{
  "n_layer": 12,
  "n_kv_head": 6,
  "vocab_size": 16384,
  "norm": "layernorm",
  "qk_norm": false,
  "bias": "all",
  "optimizer": "adam_variant",
  "final_lr_fraction": 0.1,
  "train_tokens": 349700000
}
MLP neurons of a small language model. Each row is named by its layer, matrix (up: input weights) and neuron, and shows model dimensions 304-367. Each number is 128 + 32 x the weight over its row's rms, rounded and kept within 0 to 255.
After each neuron's rows, "fires on" lists the tokens most often at its 100 highest values on Wikipedia text that the model never trained on; "fires after" lists the tokens most often just before its 100 highest values on Wikipedia text that the model never trained on.

L7.up1311 [104 119 106 163  78 141 125 101  92  50  90 134 153 149 143 132 157 143 180 119 115  41 113  65 147 108 148 118 129 100  77 157 151 152  81 170  80 184 144 163 118 114 218 128 157  49 117 140 125 108 123 126 162 123 128  68  96 121  96 158 146 144 123  92]
fires on: "\n", " was", " released"
fires after: "\n", " =", " was", " is", "\""

L6.up564 [120  62 115 158 141 158 105 170 137 126 110 142 154 125 156 120 195 134 146 149 118 107 137 127 116 125  99 173  66 165 104 113  71 177 139 114  93 110 101  82 126 168 169 109  71 103  78 105  96  86  67 150 147 107 154  96 117 137 140 184 139 141 136 108]
fires on: "\n", "-", " in", "."
fires after: "\n", "°"

L7.up577 [114 117 185 195 174 118 147 129 144 119 140 180 141 131 120 123 181 123 129 175  50  77 111  82 161 183 185 133 141 154  78 130 116 138 164 110 119 159 112  84 133 145 213 161  85 117 137 103 139 130 117 110 168 147  48 135 102 118 164 128 103 102 103 127]
fires on: "-", " |", " en"
fires after: "\n", " Ref."

L8.up875 [ 88 147 119 123 107 133  97 123 184 135 156 149 186 131 141  89 174 107 114 170  50 119  92 112 169 153 172 119 164 109 131 111 111 134 128 134 136 174 165  90 100  98 167  80  95  97 106 145 107 154 143 107 166 149 164 126 119 148 157  71 166 106  73 131]
fires on: " |", " (0)", "\n", " and", " 0"
fires after: " 0", " |", " /", " 2", " 1", " 0;"

L6.up137 [121  59 172  74 138 148 139 136 161  69 132 122  99 157 106 114 174 156 114 136 173  84 124 122 168 163 189 137 115  54 136 112  97  95 132 105 122 159 135 138 132 132 166  71  35 133 102 167 109  88 109 160 125 131 119 116  54 148 125  94 178 144 158 127]
fires on: " |", "\n", " "
fires after: " |", " ", "."

L8.up1061 [185 163  56 193 167 144 100 129 129 166 154 151 169 178 181 130 158 123  97 140 162  76  82 118 135 155 126  88 167 113 167 158 141 136 147 125  91 149 148  95 151 191 169 174 145  91 132 120 125 118 119 155 167 116  81  93  85 156 145  63 151 157 136 167]
fires on: "\n"
fires after: "==", " ==", "s==", "===", "==History=="

L7.up385 [122 105  95 154 124 130 120 150 103 147  93  91 154 204 188 123 100 122 117  88 125 130 156 159 129 165 134 158 110 103 147 126 126 116 186 105 116 101 164 152 126 108  80 116  92 134 148 104 131 169  95  84 113 129 119 169  86  89 176 124 155 136 136 118]
fires on: "\n"
fires after: " |"

L8.up758 [ 92 135 106 130 118 128 147 136 104 142 104 172 122 167 119 129 122 141 114 149  93 129 167 147 102 156 152 135 127 119 149 141 122 168 148 132 153 126 106 136  91 130 164 114 142 188  91 140 143  63 110 108 128 134  90 124  71 133 139 153 150 112  71  77]
fires on: "-", " /", " code:", "[", " |"
fires after: "\n", "-"

L7.up676 [108  75 162 165 118 145 119 129  87 159 152 138 116 161 179 188 145 196 164 158 123  95 113 159  99 171 110  84  39 153 115  45 106 133 119 130 146 137 107  93 153 155 167 150 150 154 161 130 132 111 102 115 101 103 155 143 137 135 164  82 102  89  39 153]
fires on: "|", "=", " |", "|---|---|---|", "-", "|---|---|---|---|---|"
fires after: "\n"

L8.up502 [128  55  91 142 161 166 122  93 119 126 129 120  84 187 116  73 122 192 104 112 132  68 149 196 120 137 107 151 123 151  98  73 137 223 152  94 103  96 111  74 172 141 102 125 114 131 133 140 161  77 124 199 137  79 102  78 135 109 146 103 124 122 126 156]
fires on: " |", "|", " of"
fires after: "\n", " Year", " Category", " Party"

L7.up481 [125  77 152  76 141 124 183 125 169 121 158  82 115 133  75 142 115 116 106  87 128 125  65 157 117 217  82 115 138 113  65 112  80 137 116  74 116 104 103  97 108 171 133 175  47 150 190 105  67 118 199 121 125 144 130 107 133 126 156 103 131 143 143 108]
fires on: "\n", " work", " Ref.", " ", " |"
fires after: " |", " Nominated", "\n"

L8.up618 [140  97 110 107 128 132 134  90 181 125 190 132  75 145 151 106 141 123  92  98 153  69 165 138  70 132 159  96  92  84  61 166  79 136 147 132 151  70  73  94 101 162 101 183 131 168 142 116 129  84 132 169 145 152 136 122 145 114  89 142 111 107 135 134]
fires on: " |", " ", "|"
fires after: " |", " ", "\n"

L8.up35 [157  72 118 107 149 105  85 124 125  80 149 101 127 128 135 140 172 140 139 124  57  86 130 139 105 176  83 117 110 106 158 107 178 212 104  81 161 177 127 133  88 137 186 163 162 151 100 138 166 130 107 119  76 151 128 145 133 148 180 112 170 121 138 121]
fires on: " the", "\n", " to", " not", " |", "|---|---|---|---|---|"
fires after: "\n", " in", " did", "In", "After"

L8.up1463 [102  54 109 130 127 119  51 137 119 144  75 152 127 144 150 112 115 118 105 142 158  91 111  88 102  90 177  95 131 103 155 162 108 103 107 178 111 111 124 172 145 185 148 164  88 148 119 138 136 110  79 176 114 139 115 143  99 105 147 111 238 119 109 145]
fires on: "\n"
fires after: "==", " ==", "s=="

L6.up757 [126 128 122  70  97 111 137 104 142 158 133 160  84 105  98 111 110 135 107 152 148  92 107 165 178  83  96 165 142 129 145 130  99 107 129 124 177 168 153  85  96 151 134 172 104 128  62  54 108  86  78 130 138 123 147 118 127  99 137 120 120 177  74 118]
fires on: " the", " |", " a", " Bo"
fires after: " in", " the", " at", " during", " against"

L7.up752 [152  98  97  93  97  92 102 143 167 143 131 179 137 117 162 165 163 134 129  97  83 154 166  93 186  83 160 131  81 122 133 184 113 127 189 132  99 195 129 114 121 148 120 117  96  98 146 109 122 145  84 143 161 137  99  97  60 145 165 102 187 166 146  85]
fires on: " |", " ", "\n"
fires after: " |", " "

L3.up102 [126  75 165 183 139  79  98 128 149  80 150  94 136 166 151 111 146 175 106 162 188 121 107 169 144 116 143  83 142 117 127  94 170 109 189 127  76 145 151 123 131 114 121 134 131 184 142  72 127 114 100 171 159 138 120 141  69 125 158 114  77 142 146 101]
fires on: "\n", "|"
fires after: "\n", " |", " km^{2})"

L7.up1326 [130 115 122 106 101 118  82 143 134 112 121 133 180 107 121 180 127 142 130 191  57 115 147 123 149 133  99  72 104 121 135 128 132 178  89 140 125 159 172 136 136 115 139 137  97 146  88 133 129  78 133 105 138  99 149 122  95  91 143 148 163 163  56  80]
fires on: "\n", "-", " this", " that", " the"
fires after: "\n", " at"

L6.up520 [142  31  84 178 173 153 134 129  87 120  86  98 155 135 160  89 138 143 124 108 161 155 132 143 111 123 109 141 141 165 117 134 130 108 117 111 117 181 128 118 162 124 143 122 125 172 131 111 146 100  75  94 107 123  92 148 104 143 160 144 108 128  65 155]
fires on: " not", " also", " never", " now", " originally", " |"
fires after: " was", " is", " are", " did", " were", " can"

L8.up185 [117 120  71 161 149  19 119 104 147 145 122  86 160  74 131 208  53 162  97 121 121 170 129 111 122 158 134 148 119 128 129 182  95 117 135 149 116 101 119 129 158 130 167  65  77 129 145 131 141  90 158 143 137 139 131 136 173  74 174  93 181 138 107 136]
fires on: "\n", " ", " |", " 0"
fires after: " |"

L6.up1006 [110 107 158 119 191 116 132 126 146  87 141  95 179 104  66 166 147 134  98 141 153  77 157  73 134 154 108  48 146 122  87 111  90  87 137 103 148 138 144 152 114 148 104 142 119 105 128 176 132  79  77  94 131 104 146 113 103 182 191 127 110 135 118 137]
fires on: "==", "===", "====", "===S", "\n"
fires after: "\n"

L7.up1334 [150  74 131 213 183 109 103  77 208  80 144 139 107 140 101 139 233 115 118 176  66  80 125 125 113 120 106 105 150 126 132  69 138 168 119 143 176 145 149 113 153 122 154 145 130 164 147 135 122  83 138 147 147 134 140 195 121 102 128  92 144 118 111 154]
fires on: "\n", " in", " 17", "Born", " on", " 18"
fires after: "\n", " born", " on", " in", "==History==", " =="

L8.up316 [116 131 104 119 114 131  75 124  77  95 193  82 132 101 121 162 103 117 127 104  84  96 111 181 138  83 118 143 103 163 130  77  91 160  51 130  88 155  72 147 114 144 139 146 120 190 164 122  79 125 146 112 124 143 102 175 127 130 140 112 110 182  66 101]
fires on: " |", " the", " a", " Supporting", "==Plot==", " of"
fires after: " ", " a", " as", " Apps", " Best", " for"

L6.up188 [163  85  82 118 143 121 101 110 162 119 129 130 128 143 124 167 138 144 146 152 107  87 168  94 120  82 107  91 157 122  94  97 162 164 183 150 120 107  78  90  87 156 177 149  83 205 116 175  99  99  93 116 148 117 125 137 155 111 150 121 168 149 156 126]
fires on: "\n"
fires after: "\n", "==", " =="

L6.up666 [159  63 134 100 117  80  92 140 149  90 110 135 152 153 164 141 175 136 170 157  86 112 123 117 133 130  97 124 160 162 118 105 137 129 135 122 162 123 134 133 167  88 156  90  72 101 136 152 144 101 178 178 168 123 181 135 175 133 174 157 198 107  56 112]
fires on: " |", " was", " No.", " 27", " only", " -"
fires after: " |", " 0", " the"

L8.up278 [159 153 122 198 177 138  77 124 114 142 185 120 163 134 207 101  76 138 105 121 110  63  97 140 156 102 190 138  83 124 131 188 134 160 156 176 112 121 100 157 113  84 191  70 138 124 100 119 112  99 123 122 127 160  92  94  63 156 150 166 150 115  97 152]
fires on: "\n", "ologist", " footballer", "=="
fires after: " =", "i"

L8.up438 [125 102  81  95 162 124 136 127 166 158 175 124 108 123 132 173 164 142 181 117 128  86 123 176  59 116 120  66 105 130 142 129 141 129 169 150  74 134 184  79  67 198 152 172  69 193 109 133 135 139 186 146 148 163 159 171 143  82  99 117  99 101 125 110]
fires on: "\n", "The", " is", "D", " the"
fires after: "\n", " It", " station"

L8.up757 [137  68 154 139 134 111 128  80 141 122 141 115 150 155 132  96 144 111  98 126 120 118  49  74 111 160 115 114 141 195 126 160 145 193 120 118  80 130  77 157 126 167 184 133  78 177 104 128 115  76 133  84 204 160 163  96 114  60  72 183 124 114 180 113]
fires on: " the", "-", "ulus", " c", "ella"
fires after: "\n", " is", " Fig", "ulus", " as"

L7.up1056 [126  97 144 171 125 119 100 188 164 103 149 159 109 159 128 155 157 167 138 123  81 138 186 147 103 131 128  94 117 124 113 104 127 147 127  68 108  95 110 165 154 157 167 104 146 137 103 101  98 115 106 147 118 146 142 154  98 116 153 138 183 135  88  98]
fires on: "|", "-", "\n", " |", " code:"
fires after: "\n", "-", " |"

L6.up333 [ 89 101 127 148 166 159 115 167 144 124 102  66 162 115 106 145 158  94 110  97 112 112 171 103 155 107  86 125 120 139 138 113 144 170 116 178 164 156 134  85  84 185 155 153  86 134 149 124 145 125 129 173 159 153 153 153 136 170 157 161 174 151 105 154]
fires on: "\n", "\"", "===", "'"
fires after: "\n"

L8.up58 [110  83  79 105 112 114 125 146 145  84 115 146 144 201 170 144 157 202 152 110  72 128 108  87 171 134 105 116 106 166 129 139 118 158 132 143 116 165 138 109 109 150 112 132 107  69  90  99 156 174 125 118 160 128 133 141 114 110 196 148 143 119 137 145]
fires on: " ", "\"", " -", " \"", " 4:"
fires after: " |", "\"", "\n"

L8.up1437 [176 150 143 104 134 149  62 130 140 133 113  79 104 115 119  78 115 161 145 114 114  72 182 128 156 100 101 107  89  91  86  73 127 103 107 122 157 109  97 158 150 149 150  97 139 167 125 152  94  94 106 122 151  87  95  99  41 115  70 144 146 137 124 155]
fires on: "\n", "|", " 5", "\n ", "-"
fires after: "\n", "|", "'", "-", "th"

L6.up14 [125  58  74 107 134 152 101 152 133 106 134 126 131 116 134 133 145 101  84 119  75 152 154 144 101 176 112  88 120 149 112  98  79 193 135 122  87 159 141  94  99 173 151 129 143 164 158 129  96  82  69 132 149  87 132 118 111 117 146 104 159 154  80 166]
fires on: "\n", "|", "-", " Elevation:", " (1"
fires after: "\n", "-", " |"

L8.up669 [153  62 180 152 122  80 102  88 177  89 108  51 185 126 105  88 200 189  96  72  98 149 134 134  98 123 159  95 129 145  50 109 182 153 112 131 112 125  56 101 115 148 197 187 144  94  97 149 138 142 115 122 110  91 152 188 141 134 161 141 174 204 137 134]
fires on: "\n", " Fig", " Gold"
fires after: "|", "\n", "-"

L8.up1408 [191 117 119 176 105 130  88 134 134 126 133  77 150 164 199  87 166 106 129 112 104 159 145  94 150 166  74 121 138 118 143 142 117 115 165 101 104 163 103  80 129 194  87  48 144 106 126 147  76 146 123 128 150 144  76  91 134 120 194 103 157  96 152  86]
fires on: "\n"
fires after: " |"

L8.up387 [149 131 125 131 141 149 101 167 141 113 132 143  94 146 190 149 154 132 131 104  94 165 136 116 141 182  94  96 173 140 105 129 124 239 190 139 151 159 131 175 132 153 158 113  84 147 106 151  84  54 114 175 149 144 107 120 111 109 160 126 130 113  94 142]
fires on: "\n", " as"
fires after: "\n", ")"

L7.up866 [148  98 157 114 156 100 130 165 155 116 122 147 133  77 142  72 131 167  86  80 118  46 139  78 130 207  68  98 128 144 138 128 166 117 154  75 157 150  70 132 148 125 182 153 122 143  87 168  88  75 103 121 106 100 119 153 173 103 124 128  86  87 153 109]
fires on: "\n", "|", "-", "$", " \\"
fires after: "\n", "==", " =="

L3.up770 [182  99 193 147  81 102 158 123 179 111  75 109 177 139 101 149 102 148 134  73  78 116 134 126 152  79 127 125 110 123  76 165 123 155 138 173 104 110 126 150 145 153 106 163 154 128 119  80 100 178 112 102 122 165 103 141  78  94 162 182 186 185 178 169]
fires on: " |", " 1", " 2019", " 2", "|", " 2020"
fires after: " |", "|", "-", "\n"

L6.up94 [181 121 106 123 127 148 174 129 134  97 128 133 169 123 202 100 105 136 112 116 120  35 156 154 118 187 134 122 118 108 103 114  68 109 109 121 138  89  95  91  99 140 125 160 134 149 159  85 105 106 109 157  84 120  59  99 138  95 136 116 111 112 153 203]
fires on: " |", " %", " Team", " Title"
fires after: " |", " No.", " Team", " Candidate", " Title", " Category"

L6.up1035 [184  82 133 194 127 112 164 151 178  91 149 157 142 142 145 125 172  95 159 135 128 100  74 173 180 162 107 180 131 100 158  99 137 154 123 101 119 120  91  84 118 109 156  89 118 124 102 175 123 133 145  99 141 124 100 114  58 143 163 134 111 115 116 178]
fires on: "|", " |", "|---|---|---|---|---|", "\n"
fires after: "\n", " |", "|---|---|---|---|---|"

L8.up1006 [125 125  72 165 162 102  51 117 108 106 172 116 136 164 198 146 142 105  86  82  86 100 129 148 124 110 109 109 148  83 111 156 111 170 133 104 110  84  64 153 137 155 188 114  87 147 132  86 124  93  83 224 172 144 118 139  70 100 114  89 183 126 135 200]
fires on: "\n", "|", " |"
fires after: "\n", " ==", "==", "s=="

L6.up777 [122 130 141 122 109 116 144 160 129  76 125 146 204 136 175 157 111 100 103 114 181 115 141 176 154 183  76 119 113  86  65  89 122 187 162 128  98 105 118 101 140 179 211  98  77  79 122 150 108 134 184 139 159 105 131 157  84 147 158  71 129 178 132 115]
fires on: " |", "|"
fires after: " 1", " 0", " ", "\n"

L7.up91 [119 112  88 195 114 166 107 175 127  77 121 108 119 138 101 105 130 121 117 129 100  95 163  88 147  97  96 158 139 162  97  70 164 180 136 101  76 152 105 188 158 114 199  31  94 150 182  78 137 115  99 138 125  94  96 173 111 125 129 185 103  95 131  67]
fires on: "|", " re", " Total"
fires after: "\n", "|"

L7.up1276 [130 118  97 121 208 109 111  88 147 113  97 123 166 183 178 124 172 112  89 109 105  99 166 131 141 102  80 138 119 145 130 130  96 122 109 186  88 148 116  99  97 174 132  78 108  97  95 128  57 116 117 184 126 144  88 130 148 101 211 147 150 102 129 149]
fires on: "\n", " -", " ", " No", " dist"
fires after: " |", "|"

L8.up217 [166  75 110 210 130  84  83 172 120 109  84  70 169 109 141 112 168 109 112 130 146  51 142  99 115  89  97  89 179 184 112  97 171 116 129 139 112 132 112 114 127 108 135  92 111  79 137 132 140  70  99 148 129  93 136 151 161 174 119 189  98 124  88 125]
fires on: "===", "==", ".", "==S", " 18,"
fires after: "\n", " February", "-"

L7.up1480 [150 110 176 214 111  99 158  89 138  85 166  86 147 121 164  77 144 101 129 100 157 151 147 199 115 185 136 105 157  77  99 153 105  96  96 141 120 167 154  89  89 187 136 134  66 136  96 108 117 128  96 164 155 118 155  72 167  99 217 131 128  73 110 112]
fires on: " ", " and", " |", " V"
fires after: " |", " "